Part of a small language model's weights.
Size: width 256, 8 heads of 32, 6.12M parameters.
Architecture: rotary positions, capped logits.
Training: a variant of Muon for these matrices, 362M tokens.
MLP neurons of a small language model. Each row is named by its layer, matrix (gate and up: input weights) and neuron, and shows model dimensions 0-255. Each number is 128 + 24 x the weight over its row's rms, rounded and kept within 0 to 255. Numbers have three digits each. A neuron's up and down rows have the sign that makes its largest values positive.
After each neuron's rows, "fires after" lists the tokens most often just before its 100 highest values on Wikipedia text that the model never trained on.

L2.gate134:067115102125080093138130120130138142125127124097138095135158093167145164154136120126143156153125128130134112130167135090117127134139134166085166150105112148090123146152117100128136132138137103142137167156098151092135125126136125126151089153086145093122072114149177129122099130115153117123139141132122103119152100112130152076123178131140146148101145144096140119138124156138148146141102132092183103165129114103117161111132135134102087118100134099181129159136146121155159106141103087096101109211146114144162156134098125126120126144144153154081138127131092144109100142112118147128095124099123209146108145113115170124116106168157116109146126144121111109176154135092146115152126127121127124137178174133101110154128119127102126077153087118130149127142154133154100127154150111
L2.up134:088122107129075079114148148149110132126145095079146140153114144138139134146108118116120127109158160153146107095122141108140116099120120083133061161113142140091112127107139100135131143124139127091129148154152145122156093137145101139111124131090132162138054144126177064161115120137150078183134093126151161154106168161097134099129102133132098156171137103109110149130139114114143100087111097136145116155150113114112091139141118167130099107107097113095113143135116120139124154113104128128154130111096162096168133127143116089160169160148158142169109146114115118111111114196081136089129148130112131170134128141112141110130136149119140141128132146135152102172101110096130125111097168172133135141144118125134102118122125170106103098174099105124099155109105161148145146111120134
fires after: "th", " ", "T", " Th", " (", " \""

L4.gate75:108103159106114092082128139083154135103105164121151132115133176151138106091097127098160143146088112129099114105137102162118155130105149107135148171147103130121122091153186178073119082148107130113097136137148154150129137096120114151118110091163146153134090116120146126136157188127118132123138161131170147116100115145127070135103118150146131138174110153133102141127115136118130119133153148130123121134115183125162123115116122158135153125107118131138167093114124136135168136160137172143107123129132100167141132137107107163104125109108145144135083106174170144127141188136098151144174134114103102134143153104143124174096130140152144128136156126121150129128174150153123111110177109174140155144137130129113107133101168134106141156083159091105136147167141147150137136079145094
L4.up75:132141100124154145118131088151123125164118158148144083151149150165148134089122126134084111118124083089098129127130080135123171124149139124161127096102153126151141158150133187124164091137131144137101080138110106144136122089114137131109135128108172145124151101116103169123209108099141147141149084125140109142118084140117117101112107140124148117111115109135096112129144140152132125116123139066122118107143187110149175173124148146112098118129153140147101166152134158146118143120121145181138092117099163139129131114130117098112128165134167122147120136085116125198140135162136118131115131114130084143128149088166115177124156141173133150141133129116112138100162123126153106118174163106105110131160142126143127121084144059131126148109150098156156146135134117094139109123116091
fires after: " F", " f", "and", "ic", "ie", "l"

L4.gate125:158182083124155130154089100137172115107136103137122113119158135143136143103108104100117141142145149112143094179114131120131146116130135153113094107166095115190139124126120165139143175158097147141124106157147144166166119142097142128121147047152117166110133094150116147118166115135130124150076113139151138121127133196111059103154128117132122168125127106101150147121094097109113149149110118100127112082135128085144120142093112109052132110117125095099091128135136142120125143137116134143131103130169097118170135128163160128133129109096143101076128130135169135112128097141146126151145125108139111150135148111094167126128126109085140117121127088151098120135165157126081117131146147115175153127125164090156148098117118099125126127123134108129144115174097142154111137128145107
L4.up125:133147114086121099104132178158108152159120143105114126117149130136160156111167112123132146150128109109133163135140132175136118107125064166128128111166128113137156108094136159084168126120111130098139134129102147112163111109120118115155116125119137111104135131171095124116113100121158149169126137114101165120111115144098156139098132084119140146138170152131114108133088128134091134111112112102131155121180135097094178162107139106113117136155130113125117126125156118062155193155143129105116127127125132107158123118140109092143167119123087187087151102144139104137090152124125137111113152181112128079117105114091168101149156151118099090167169125098101099115099152115142101119102110145141107109094143108121166099137141112117092129151173146126127118100145114084141140158111074
fires after: " S", "b", " P", "te", " B", " We"

L2.gate230:134118102091169122114168071120139142109133145115085115146102097108102108136094132139152130130166114101158143150131187146076097143100159125156134163127156079168131134153132135109139128121136128164137163078108090172120113121162124117166166114133095127128156158122144171165138155114099107156090112151102123164116151144156108121141140123123092136100095129131130129113101113140100114112110123137115080136133131111117139122133112126100122106081112137099126104183151128119143167138157129149124127172118159126110080170117111130105158106163121110107112177125133145140153095139143166146134135126124123108150128121095097174175154152159146128149124156129136127139181125087169112178119123131095087108103149114101085102117132126124124131158135092135144083140131118118129183094113131
L2.up230:124129137112148098149105120156144169091134151141128116152109173147127128123133114144178115156106125173075082166154135127120110124119169177103126139118099151144106140134136070170157132087135111091153120093138122151105137117132119124153114140149166107204105123138148136153098132133141137138158170129143126085111122099129118109112143135130113119149148131084165162101093117152078174120126171142138102156141090106116123091120151114117153099098082116101113138108113164143092106103146080127120115122142108133131112118133117112145119147155086137116075157108164154138178126110105088164103161115117148126111122133122130113131159113102113097134150142160156149155119113125105122135181143094123137151200104138108148123124150117118136152127106134138154082132172098100094125141121118
fires after: " ", "d", " (", "ju", " E"

L3.gate0:123142114111096149138112129178158131120134144155124119175133144098083154131117133147137080135101185087171143134121122142132117126116129117143138112140145089061141126082122161128147096149151151104141135124164101133134154128134125146103152119133118091105127126124087129103119132091188129088101138107123108165107149137115141112148106136148154144115094148150174145101158111203155099152149127125112143103100132171094162134085184132124105088164101134144152113083174128129120132117143116142133163148134141118167159159105126100127109160100102106151094095137122148133144100100093098101119104141143165137129091089144162122140125109146119141150146104172144107118092106136133120107149097133089116110140145142102122145139161102145175132122135151129133084129116105157091119159084125
L3.up0:126112139112138139138165166101123150112147142110142144109137090123149113111105144124094109112152091076120155134094133103119158113127091152132123083141089115148134163122162156112133091160124091134159112159094158112159136123144122126092101102098142182152094116151095145160131120148142127125171117144092114155085135088076112120131135142111121142092185146101117114146139128122127101116138162108137109138155126111120111141135152102140078110122161169130147125128102136132180078107085153123153134125117100113171152089133132104142149140163109115144170101098187112164130153117155106128113136136116126108078133133119160154155158137098179144114143150147105118146107142156105146099135121137113175117116140103146120111160145129143099147141142110113137160135117070151162095104061126
fires after: " Ma", " b", "A", " ma", "M", "ra"

L6.gate55:109126103106097135137095126144113139128124154139150129099141157124127105092094124101107160136134137115156102136141169143135127129167145119098145137108141112145107186135148105087144088176106094161133177141093095121095107140159163134130122129132121110147178099130132117116129130137155113148177133092163136152109115086129154195113120125103118152101110081107111104114148128140124157110132128155136133166128173168104175143116147120134104127164147120118142115110155161135143124127085106124107117168126081127136110156088150109128128118160126031126142126150147147109117092142168138108082130098102106102150144117126147139114129135105151105150115138130115145127158131126134148129122179168111094168151161172137119113157147124154135177142127053092153131137140165133132143120130116
L6.up55:123115118098116114136076085116136143121153093094118149104107133120143127118088096122132146123165126112140192108091139132135140089121139161162120146138110125117137114155162147148155124191132176136124130122153104073120132193150134174146154129139063095100108145139104124102136121081128123112152118130110159158152124168129159076106108115134138135069124097116097115097136128072122112106139125152133143162113118122141143182134147101131144103145119132119132094131117136137122116110141133132095082116107087087119090101123107142117131131112151119160146109158084143090107117158138122161149136134101120120103161114097134147091150155159155136151141118102140140151107143131134161167159139143087149126086137099104096177117091147101116125114131105091098129098102099163121131138146164
fires after: " ", "s", "T", "und", " |"

L3.gate265:167140133155132117085138145118123075125120133128107121172154134111123127128110167139185122172138115129113111092124134116149129183147096146127136088109133121146120128071147151154143138146112112130121156174110123101091172168104117138139141130105095099150142115173172118133178104183147104161115132173151142140128130149141097126118109094094082123138151116137091083121095178079139141138088114121139101117137130152141147138163104092150115118147122124120137139165117168114132128112121150145107099117128135115151119157166136138158119134148141094141154105137153134146138143107096146168090164109155061118099129134160146165149189136144110125152124091073140131131125131123101129109140091076113117109137138101145140134144114137132129132173146148080166126179128110144110121135137102
L3.up265:143125124125101151064110110123108125097120171123142153106127153124132140130152118159151102132168145114128150082115097140116113103100117138166160135133113104177131123145131117155123146118101123080153110103133170145093168155143114146128102127060092156124147091104151167091142115126153104134155142127121174138115109121175070138110127115102144145105166140124146130143160170120149124144120080108062118110158150149150068116130129147137125115102077119092129133137143124119141099117138163138165125123125111184148149095106067132127094156117146104146117093139119108132112136142132171157128136126099132127109132156116126142108151113102150150130114156118158141154170151152154156136127133130147152126150128150108150162108109155113169133097155180106094127103115114198118129152149147
fires after: " de", " Ca", "e", " ca", " De", "o"

L2.gate118:132132114093139152133146121158141150138147102104155177088107140167129142124155119133180148138149110131145110140127133128121132142119147148124126148129112165136137105140129113170123160129117095150144134090119156111110163121158122091150133132076113126131103154104149125137140107110098147126128127156096095113122110105069150147126122152123129141103158157113161162121163103113116175145168155166146117160108137128148150133132139098099127136088101113164123121130161095174143114088089131150101127092119100180149086089133096094118098145098142104090140123100129110124155136135143173116126143150116149140134185143110127114155136135094164120133100145106105168115087080177144109107110137134096089155103197119118102118123152126157110180096139122141167121105101079139145179112116104
L2.up118:138122066156131101094089134126120134133122133155122082122163128107112145099143142126111155134107160134090108097132125146130149114119139132138119157112127153103182123088093104153158185160105098121117120116118148100098150098151128067107132106104110194117135153114137136073086107137108139107162119134178122152103104127116120183097078162139151159122121117107131132122125113117080133130132135153165143150151156140112138133088173145119141124149087093120154128122159141134105083078119134150127124129140112145146182123158077140159132127161134101100144088146112121133114118106114136110080144153082136122138096082139117119125146120117110120096125164123154145172146102165157125146125085094158114124129133109152122120101134123104137138088130136091150115152117082123101172121134150
fires after: "\n", "==", " "

L3.gate136:113151111115099132141166123094137101148136098136115137104111146144122134111114106143110116155124140189134152124136094110143121074130143134125119129135134153139107120120100157091158105116125106123124129108104058164108164120065120154079137073156183103124151127133160097120138134091119115112114152122127139115112100106185118104136131090114129128087164111132115142110105156135124149156125101173087086107117160101140114094162140128136137136136098118137173118136109113091132129121143116100105122142129150144108131125130144159129123115108108132101140082177111086149111113145143148150117117150136128141119159118172109109087160149152117151166052142117164156149114107095094084100132138112127102107133110144113138135125168172179115096140097114152156164161125094147159155164135095
L3.up136:134101107119152133145152117123136143140103163151137101152150148169119169123173163102139144119119121166134126080109155145123154153168108177129132128126145101182125156130105121114167132157142144109136125129123156157139146203086117131136062098085137166131165146091086160119121117156130147134129129136154113112126153164144110122112144142138090130105160093119148090106124105137155133123120108113139166194120128125146141134140097106137095136125122146118165150124096116133114137164145100159089111114103149140134132126114124171082169150125165131114113095136126131097136152131130102133148130108100104169132100129131135141106119131117102094091141135097099117159065134113149124089131039141144105148144101138094114126098084088121133144123107098162156118167110115109110125115108119
fires after: " F", "f", "F", " f", "aff", " G"

L2.gate289:112124134101132122116118162118159148110114074127114148146086144122094169060109109128124105130105139189124081092133156144108127090136133157111172136188081153145156130121122104153112121155137110166171142122156092125124158108133132114151154113123138108153148134129120155110149080117174127154097131153099126152152182101143129121111174120094120127107148118113144081156149146107107147118085115129110131136120153089149088141117134131117084124115126128132149112137112128136148121143144172119133134156183119142130136136127123137138126125129166079078179155114121111134153130130141192151111136141124143102114138082152133107144135123105121104072107099131110105104118117143119143087101098099099132074108172144128173121088159149124107106138165135114097172114151134121138123107125143
L2.up289:136175148120133092105124146118118099152132065109119104159168134140123137095137111149144137117160144139118116131085146170131099119128094152179149192147105114158158104110090118141163133135093158151131120158098128108108115150102099153163126102161120143156129109133117132075090119144100103119136158123131100175145120133130144115089117085145141142088131125163115052103174136129073114127134094152145118128154124125131077116124101093094135095101166114121161089144158129177130104120118060156129129139132125133149125130136127095138147115139123119145132142106131138103131120127167150137117116115163123103146109127129151151119126144128164158132168142162135114150119114158155120086097118091105131134150114117184101119128126111175115126158176116175135119150143165129106151151150147
fires after: " ", " S", " W", " up", " Co"

L4.gate206:095111123171130106076124148129129141169104136136144139125160149142171099115153151142117157075102136116108144142126134141115152127100103125121093122123091137160106127130151155088133109102133152124147166108118134149172108144114102101077099170105135097145136168139132139133082112136165116123106103093157122118105115096147111152187082132129119185131131194121161103137110147164121145144132144119117171160126164116100122148103134134121132134089109120137131137122146091108144174117105120131111116141166148114132089147125148151183158092118152127128132136131156118111101138133147111128159139133096155084105109142080141083078162153142150093128161146164092121093124154099145106131128133121150097118127150115116111123143136166114139099120144162102105113069151132170079103138111158
L4.up206:104173118141107112112126113151122119142138145171135135108113108136136138146130133162135093120126162167095160101165096130124136168119097124117153111131097171115120168148160192119156086087136138118131112126115104134157135121125144129143109124133126107142116110140129138106157133065149132091132095151159087088147119122128089120119121136136138171092074111081094136144122163134116131151107106153116086089132128188096100142103172111086112143091144125194124149166183119109147172095144135105105107117131119107150113125108134106152135138096115115115150111160130146109117100118094113151168098094162129084120144123124124094130130112110142113131114119163107095151095132096134106171131113135112120150097161080157118117126116121160071106169142134135122144130126092161138122148095104
fires after: " ", " C", " me", "is", "c"

L2.gate93:127156152134119140131125110092119137105148094101136160138116150134154107143166146148092152134154139125132146133122155087159145090141118133115098122105058117070138137175161102156120133102104116156159121148092115101147120126119091129139112120096161157134151126125132128167130110122122137144129128149128096125142071129176089139105115105166138140113145110130164172151102120146124137138118195164166142133108128112131144083129114113145071163125137166146151110151182138118139118127109140133138119126124132161147147106127162107129137118151158111097109164160133159146147123082119127140095182109109151153119130152143136124131132157066181095168142129130150092120127139141125143090129205116100118119191153096150134134072107156122143100122131149118143103115130148129118136151121168
L2.up93:166135156111119115101130117110120120131125126137142135170116123128146127140136120140148124126154160138106133082142121095170133113141099115099115133136070110147150150136168129146085122105105103113157115128107128130148110115176109117126096128073141145121125132083110113125147087109104108154144147147135111126114107131139127118159104136152127171085105078136152144126136064126094142158104134174139123115084102116138131111145129119132125156124087143097146120123155134149148142148108142160134095127112160138152173108124140118106058134121157074071138144150123151152111114102157140185105145101101154118149145139139081118131139128101132120127114177151147115088122159143161168101148135116054119104209180106134140121080103144133135157157148164143153120125135124108136113123124173
fires after: " ", "im", "==", " Com"

L3.gate286:107113149160174122104131134152185169125126128106163114147088126067167135109142119124115160131096092158104150143103154158128107130129144152135119169180173152108086089115164107146116114125117121091133176143146139150137130128125158106103124127123193109132148154106161135152092103113151113141148149135176164146124092099090112097134118162158121150117135150093110150158114131161083125129128151131122128105126161147151134113095126142089136132114141128189165114129119154178102140141135154155107131101114103105106128081108132119161117133118112095127134110103114130128107102129181109114092123148125130159114111167111143115102155124126091118135179130146105124091138085116113170089119126106123127130163100158132153128126098108111122115129135112118121083114135156102121186122173161
L3.up286:128206154084146136132109095153103142108143138100133116172127134142133141167112141171157104116115140135121113140128108154147156155143123093094138153128140186142145085114119118122111157129176154158145096111112103132120156087107079111091106117136124138146156111150153108145160116147128103162108157116108124079112118129080162130179115119138156124152132135177120134143112175119096146128138125153120127141126140121111160168085139117131073110101159160141144113130164146121147121127102108126134143142112127137088160118139103141164131110135140139100104119135116149100099156157112108137121079089092133149059110081106152140106158103136130162129113089128116096115137154121116150174093128136113128146142130116112141123143115107137094157144135092175217141100142145135122126148136134
fires after: " ", " c", " C", " sub", " se", " ("

L3.gate50:119175117119147116181142138136092129138118150109115132158156134130129122110128114078119113153076111117137130154162126141140119149137136084097102109151129114143160111154080124110129129162090161097128157140125088140143146123069159117141151136100145124118126154105173156131173143111111182139117122143155090143125082143066129127130164118142154184135153140115162116119159153161129167114138135134132109147152124087117122162136149099145143117095077184134168158125155177142120136149184108138109116127112094141147085137164133127115114122147135139157128152102114127115136161150119112107137114099119162160126131124156105128088153135154168136121163104176118116125122125141105145152163128142124129125145071094165156110112140157119135107114090121163165123128136073098082119096143126
L3.up50:146131095153086145135119125119115106166151205119133144146159114127129141125152131123142131157142095149119137133188157128126137173135135125109132145116102103102130091141138166074122116156123142132117174127097142121149158128110114149184109146125163122130172113100092148087161135127111127184085139124109123164165110156108116123167137125136113173151122110155095150122126171142137152165128124129132143132127108115124130136135144150089175126095112135118106099129171147157102128144199112126144123118127113088139117132115126140166143120123154088125162130125114128147093115169114155061138141159086132127111121097147110114120139092138138112085181112173115143139084143149095129139143114151062096129107105091093112128122149139131115127114099104117167140107105117114100153090151149
fires after: " C", " F", " the", " P", " S", " Ch"

L4.gate260:158113128120066106113085126132123134118126139127111085127137128106109153090065127125170132121112099094138134163140128103133156131105157167129126080141155107130103121137106160154119117121124132124125092141111138111167123099159173143146111121111126137125150142087175146159092131136145160144189121123148126095106142105126113127121086201141160104156142132102157093123101086107157128145131150147156137147099136119097116113118173164103110114136149155101131160144130149127108103134125101146099131123120106135158147142134130087140099175102100137141144118134159085138100125135149154122104107113087148091140108174132127145132111121155112106167107108145145087085111111154156105135116120130155137095122173122192143134137142088109126104050116135104135166156127121148150119090149094
L4.up260:126117080127119081133126117123141126110149134157126121157139081091099147145116132156128118148128127100102086099122081107094127117158114102157115127163100134116130139125123127141166152156110154071128099148174117103090119110157124143140144130152108120122113125131086166138125127141075116131138130123128126123097159117145114181109101135138072121151122140142127095161089096120072125137117118168173146123063126127113153157152109122110117146152140129097141139143169118107098114126109094121153080090110100155151115132159155131139145114145138108092138156135122158139136131118123150135117105087185142133118162105069140070100164113121168099116136150142130123148125133114164085095137117139127132087154155105133137131129135116126186149090083135116099110077102092151137166099122137
fires after: " ", "e", "te", "-", " E", " Po"

L2.gate153:123123120097108159096130093135127140122142103119152107148133164154130127099117124144085169092123153100176119152150110124130144092153150125131115155114125153113147101139146122126133166144140100126128098124122148108082159126118118121138149177126108109111165159120148136138165151111161137091099107112125109102089134140139152113180098184153096121148118138115140097171122094098143144134130091120130094079147145149152132170117106104136106131127173129116142161162161126140166115102106145143110071118125162136095090117139080123146173109112063122194126169116125075101166152112123138119114138108145124148126144113134139181110103116128130134095105111136089131130106141122105120138083175103119055135153155077137120125114112147109122129144133092111142125122117105140165089115130116
L2.up153:125138134147089114113120118138109137146142130103118076126081144109141103141109112135109148075142144120143135074101132093113159110157098149108174083138108148119156169087093125152113039143181113111130101114133075133102138154109137152149133133129119122175153125151133128097122122168135161125139123135138151112149131126141160176118118130115116130170128112137084082133132147148116110130119099094143120134132127140112115146096107133138104164114157152157117159092182130130151186104129164138077173143124136139133110098134126169103128063094097095174141119142118156104132144085106117170139123139147126073104153102142093114119121122129159116111181113088143141104138115119144119128148118137118138127111151162131140123181139106150104142115157127140104137153127096128131095140119117
fires after: "c", " C", "cent", " Mont", " Ba", " And"

L3.gate2:158114097168089158114117103111154137176163175121154090128162089136148135155131143138163134109190109117202115144146147144127160155124173132112119138111118112097165129137142086150126148172119152151131132138145178151133147153107128150187122125168146109160184142152104132144146145142124110124127104130142123108128109086155111151115090122131132139120123163126094127150077125109108134139138110122107145107142130134127167171135136115107123090162141143118130148091123150136150126146176115116115122107097141103129131161081118124143128136158167114127106164087099154127145155140122114131157123108094116110120122138107116138144090124112135128129130121164160164147162122164121191128099106155083071139120115109130112083139118139157096137118094075149122114149103166149111132086114096
L3.up2:122163084119160130147137128145053144173130154108202096117156103122129141105129151153127128137159118074145145144100137143113107146090117112141131131141150140142121135155138091162118134125105120137195097128115103128147133109097148112088122151132113114123112145129162130110102162122126132103105143100152150120136170112123134126091142135131107117134165113101116121105087130140092115134127123086099134116136122098142146145135139117164114129178104114097105143115172128141139109140137114144100105151114159101138177120094104167088080100115157098139140117122081080125145074114128157098089109121161143147108123116102093156142128074121148122085119161121135131145188124128149122167116123139065148167178124130138159162154127159140139132141125093141103119144148125129137180144126158
fires after: " |", " ", " (", ";"

L3.gate298:121132115111134108141136130093131157158094086147115124133146140182144123145168164148123130116138137111177101158159122087106131125154129140126113107100133111124138105141155130106120157143123111138147128114135144154117132187101129094148146109140089117139086096122123127164102126149137112109111114161134169168119154118115114170106092173110117153119082119161108129112128109174129099143122122091101093138120112152157121117137134144160089092168103116129137113116111126123146108182118087156098121143131122108109134117156159125143069135064145103136188088153149109112115154111112057161160150129117114140133158122110155108125112095164164120113131120129126138101145121123111124157125138117166138133107090115055088119098131134172159137141137135115169124133144158124094171172173113
L3.up298:123142151124123089121129158133115161187121086153156114098119120104133114076109111082138162133148136128146152120104089160139091108138160156145133119155082064154150126132110117114164152180119083157131109130134149127141157123109161126151143125090146104127121115093121146126125135176120109115183171166152133095103135121132120165112136125118129143143163160123183119082134100136136150093096110142103164169136131120107135154132083126101142126057133112118142107150139109152114122089118092143082117156172147129141133122114105137105135146097138130122124117139095107084144111122085134142153152116148157096100108135107100115139093140157180136135159103126147142172138156103138122123158090126113120115128126115115137131134146142134076158086121126168125169107093134147174144137155132
fires after: " ", " St", " F", " S", "s", " V"

L3.gate300:139145144112135129164144113135109125103141103098124131137161149102117149127130145159148108205156132104128131123135104117133133188118170087173155137123168131147117173122129130155147176137133111090135134125113139138134118165131071128083135138128135156094120132126107151157132138157151120149128142167152086140093072088163112149118111141133130153129109145144080117163134139155118132148120102129175159115072143120119128152107128154098118119109152112164144155117097110134147134144124147177119158106160132183074104153151111156114145082119121147180136139167149117136159115140149116132105138078110140108165137128101130120125131116134156127119148121120138177098120152120160143141124150116087073162113121113135102122146134079119154135189113118185159099151118150133160136110117147
L3.up300:099106108134146133129108163116129141084148086110107130117104126170125100164103087087129093126113129098143127125103104147108129088161123164111105110136108097132130159121087111094105154115120093107141126142134111089128136134078124097110124116156105075137098139125140119095088127112104132161154159080103134124126135146113145100102144113159122142115183080121122123124105104126122131134125087173143154123134104130135113114123125147151089141100148129101188154136130057136073163111140105132129124162168127156122130101114100110134129109124138124128125118111156138168157045111157137109133130100152144128175122105147137064147119152129160089159126116140137153128130115143145181096134105118132128142147139145125152096178117138145118101148138119157190121122109091137140174130127093
fires after: " ", " in", " the", " T", " K", " ("

L4.gate263:103113077090129121131134153163075073120143145145131097153101108133125156096160170127071154132132108110106134149171128144128120149139135112156166116147135101107088166141103125131133139127138126147125138129144114171167167128089088169097155089135075098129124101129107138111101128151122119121108158172109109161109130144135150154121119144164126114120126139121083154112158152093109135116137130072119129153157154130093101119129175115085134104079094139089157120095124110106185106105126128120112125118103149134134101067165110118125151175126108130138130133129130171089100114131158129117096105115132120147116141124092134101138111100155116090145132156136150127090116171170127123125178114158110125164130131092139110124141102133119165167133127146139175144161128130147150124154094104
L4.up263:122141092198117115102102101141100085133172137136161142127133114098121152127100086179134157172137129138121113139159128139100130106107096107128139056126106152088135129098061085131072142118141107099132158124126154154103140122148153192120122118131162154128122147145144135118137131173133113141130128149129155169108135136141146147101121116120133162126132126174108118154123142127133112141119117110187120137136143130110105114163136150106150073101153108129129134116161113142121118115078128144134141156139135139164113133139142116144156141157109144129122136125144147108154131097128111125134167104164108096142132163154154140159121122100189121122140103140163114109144173139170080090114136127072169139130167097090104114126125160134147117058187150133146117115119113125119150132155150
fires after: " the", "ne", " no", " Re", " an", " "

L6.gate38:129176103164138088130103134144135119167116158109142096093106185101100117140141133113113130131132159141174101128122149110119080164154141142077096136107066128151138143132112097156161111156171137116117128142151108120093130129146143132143100128117149103144115128142092112147147120150119106096120101118127127147113115107122119135132106155140104066144122118141156123154109117094116091126102118154120171130114111144136105162145116149124125126123144112097121098110125100111131146148132109059107090144089085189080124085169151145120101081116122147127134110165109118141107099155195130108120132144142093120118120157111164064132137110096155137132076175099101081080131143114166099117130128126148116122162121133128152137139098114126146145149158140110118119104106133147117144111090093
L6.up38:115082121116134106088149125093130137108127100151085119110152136106078134075129123141131114082172176078105122124125163213113130143122108151116090193146117072100138089116131173131112118146113104078141098134121103125115087133154135130118091111099099086137091151181097129109138133120107126103127115105133109159115133145165148153122131105113109102140113134125117150141137113161109122128140126118152106082126069131152116112138140101104135099081109106126097119150143115130127120146092122143110110115147157090111134138151157135114152111119113126135134135167119107134120144159109153084137128117122175114139120115132133152114090124142115123106115141159125109131103138120107118131116113145133139160147169139109125055121146125088105142147123108105127161114092102112101147120096040
fires after: " f", " B", "f", " b", "b", " to"

L6.gate278:113126104152160132141141109141116141155120174132154120167159115116112121087134131149142134145124144161141179120127096144132119098124185150120143123127131092127092106058104149120121080141110144118145166118117114122135152120129126113116118138129134110123126125119101102161148105101137090145104101155120161122119117160172107097109103086099168161134124118132170138104132110094100162127118095124144167147121159113155143127150135156127135135110126153128143132130139122107156068074156110145127144124179107147151128113162170138120134111149151207142060121130099121125088140145130094150118150123137108089162064138112067139100096144162114141153095151123110088139115112124127094128077096114179171139125128121129105139119109115130139106136135153162126092157154134136129117101166148
L6.up278:144155140113099138113090149162124141104167162150067135135123128147113140085110074151089113128102135126132103124157174092109141099103137164142113106098128117110113117100126181146115141104117123131170124174135129108187170148160133113159102127131100122085162113157086179106161136117085087134126096181098111088053114138130110117148127128097155134138138161107159120141169133102164123125149148131122127113123128137151106118097129126126123106094121127126127100124131121131125089098091115122160164117105088104127167162096149133092107094162127121126164106093115105170153106137116162109103134115137104154120123109115146153126084165167146125102145133110128111139144117122126133108146097118129161103134136148107145149119139145174109146115123165094132153107144150122131149147133069
fires after: " O", " de", "ho", " De", " U", "re"

L4.gate139:086123128134115125156158139120145167130082148137122102115124127119105155177131123117123087159091105150124143159128154160106154154104079168106183139102049115170150164126100154070105143123146132149134069131109137106071137118109097110141134138083146127140128139174138106122157135072132156096183122101168091122105155164118091098103095153156102158122133104156172143141150121090123130135136141081125106132121123150152150115133150105153111152094129129145149157114142136142140091127098141143107125110111133119168136129126129082110111115123157124131150137153105118168128122150116122125124167118119128141159076138141132138122110087194107113130112107150129141156144136139140133112139116122103155102133144086129112105143166096128098128112116096112129144127164126142159093164109127
L4.up139:124134124126138152105079108112182121111141130155137118162108142100121112088151145127116109139113119080178183106138124148160150086119169154149101101152138059141150118153155139178160148140160162134139115114066168170107154140100108160138129142124154128129148121127150160153133152142138149145109162137154100128120122129131118135130143149103129165099118106148150163104089102127134142130132132151134087148121128174151116084131163134163141105148129158128131097102089112104129127123096101120133121112161121132164132139159114092128094138144118112091123124106162121133121168138169116107098150160151126123110112105119193147137102088156077142123161091110120121168107164138166123135104100139138153130120134153075118129116124150179128158100139085138101109148129113158126091151113096
fires after: " ma", " Ma", " p", " St", " mo", " d"

L2.gate132:151143077100153116159140129157144187138141084089114138129117136094105051128115130149142140121154108127103107130115145115127135123133161145125122161163091128126159131078117117177120115151139109152155099123114143173144086148115135122172103146137109145169107192148147150145146159119103125103128124153136161165131094142141119109147139129144141177151146148175149142152117108094167153144122127126109173141138135095118153123107130129108135131125122136147146159131136152140161126090108114158107135152187049135107133105107150138153156083162162142113149124136117129128137100137141089123100139125131065142147100142125113110113157175151154153159157134130124125101112120132144135156154100122102114106157111147164162157132099146158096147117137150115127087107097123134142133091177154
L2.up132:077122119153151085097110135129128134125160090154136105104136089159143132141091102120120161139161080091116100131130141124091122108129133144125125176131091123107128120142096091147137158128167143149111155139135170122142136156111124126105125098150137188150141153159088137127140143143145119170095098175074139128142126194139090144090150168096126132151110125150097114137106075101114126157115157162162160135126105138165144145119136076127123075109114122088129135134148156122129151120138109145173136132128126097124113140158148118104119106138111099154165149130155142105153131167148143108091117121131156131166156118140089127178125116146160153138103146138141165129181097158120125106124100099132122107153108133152146184168110118110113124132127120122139108153100072153110152104117101
fires after: "\n", " ", " S"

L3.gate259:130166128111096137099110135146094135140143118167114164103122106113153135123158116105167102127107160083155148150132096091146131130128098148139123167142116135142167163092162133098137108134136125140154129157137183097140125150154146095104158136119149139107153142159090130146133096121174094129170158153103144142100158139105122128142140124105112099130122165154124141144111172203064141090086150136098107157094144145096152117105090143131113141170115093126122095149152124138115102130142115147155120078072093144091116152163167109080109186152127122095129116161147122119131113116160166138148095116130168112123121123115100112142108145120175138156127083130122118160151143095182122114143120130108170137165142126143151127113152142148112147124128134127122108134154126130139169140119106
L3.up259:119154110140135138088133141103096116154111147130138156095163120117117117158085113138155075096091146046150112143089144093147153136092136146135144119113127156137112137102144095124131133126101097132156072104145138099135134150120152139080153185144143135096142118145127109161116069099175164087110129142068160128097158135115127129138104119109138087133093134157124158130130170168123149142148122107107096111131095139111161133109120134109160102148118121124142124128117155084158115123134088099116169104119093107133096127166130109162140151155058142124118137175173137145163093137135147119147110109140121102071136127131115086134088123129083123158123141167123129123128131072126118142120110135121174134169132117123110139142154137134128107132131092142135127128138132130089111101104134
fires after: " ", " G", " b", "G", "R", "B"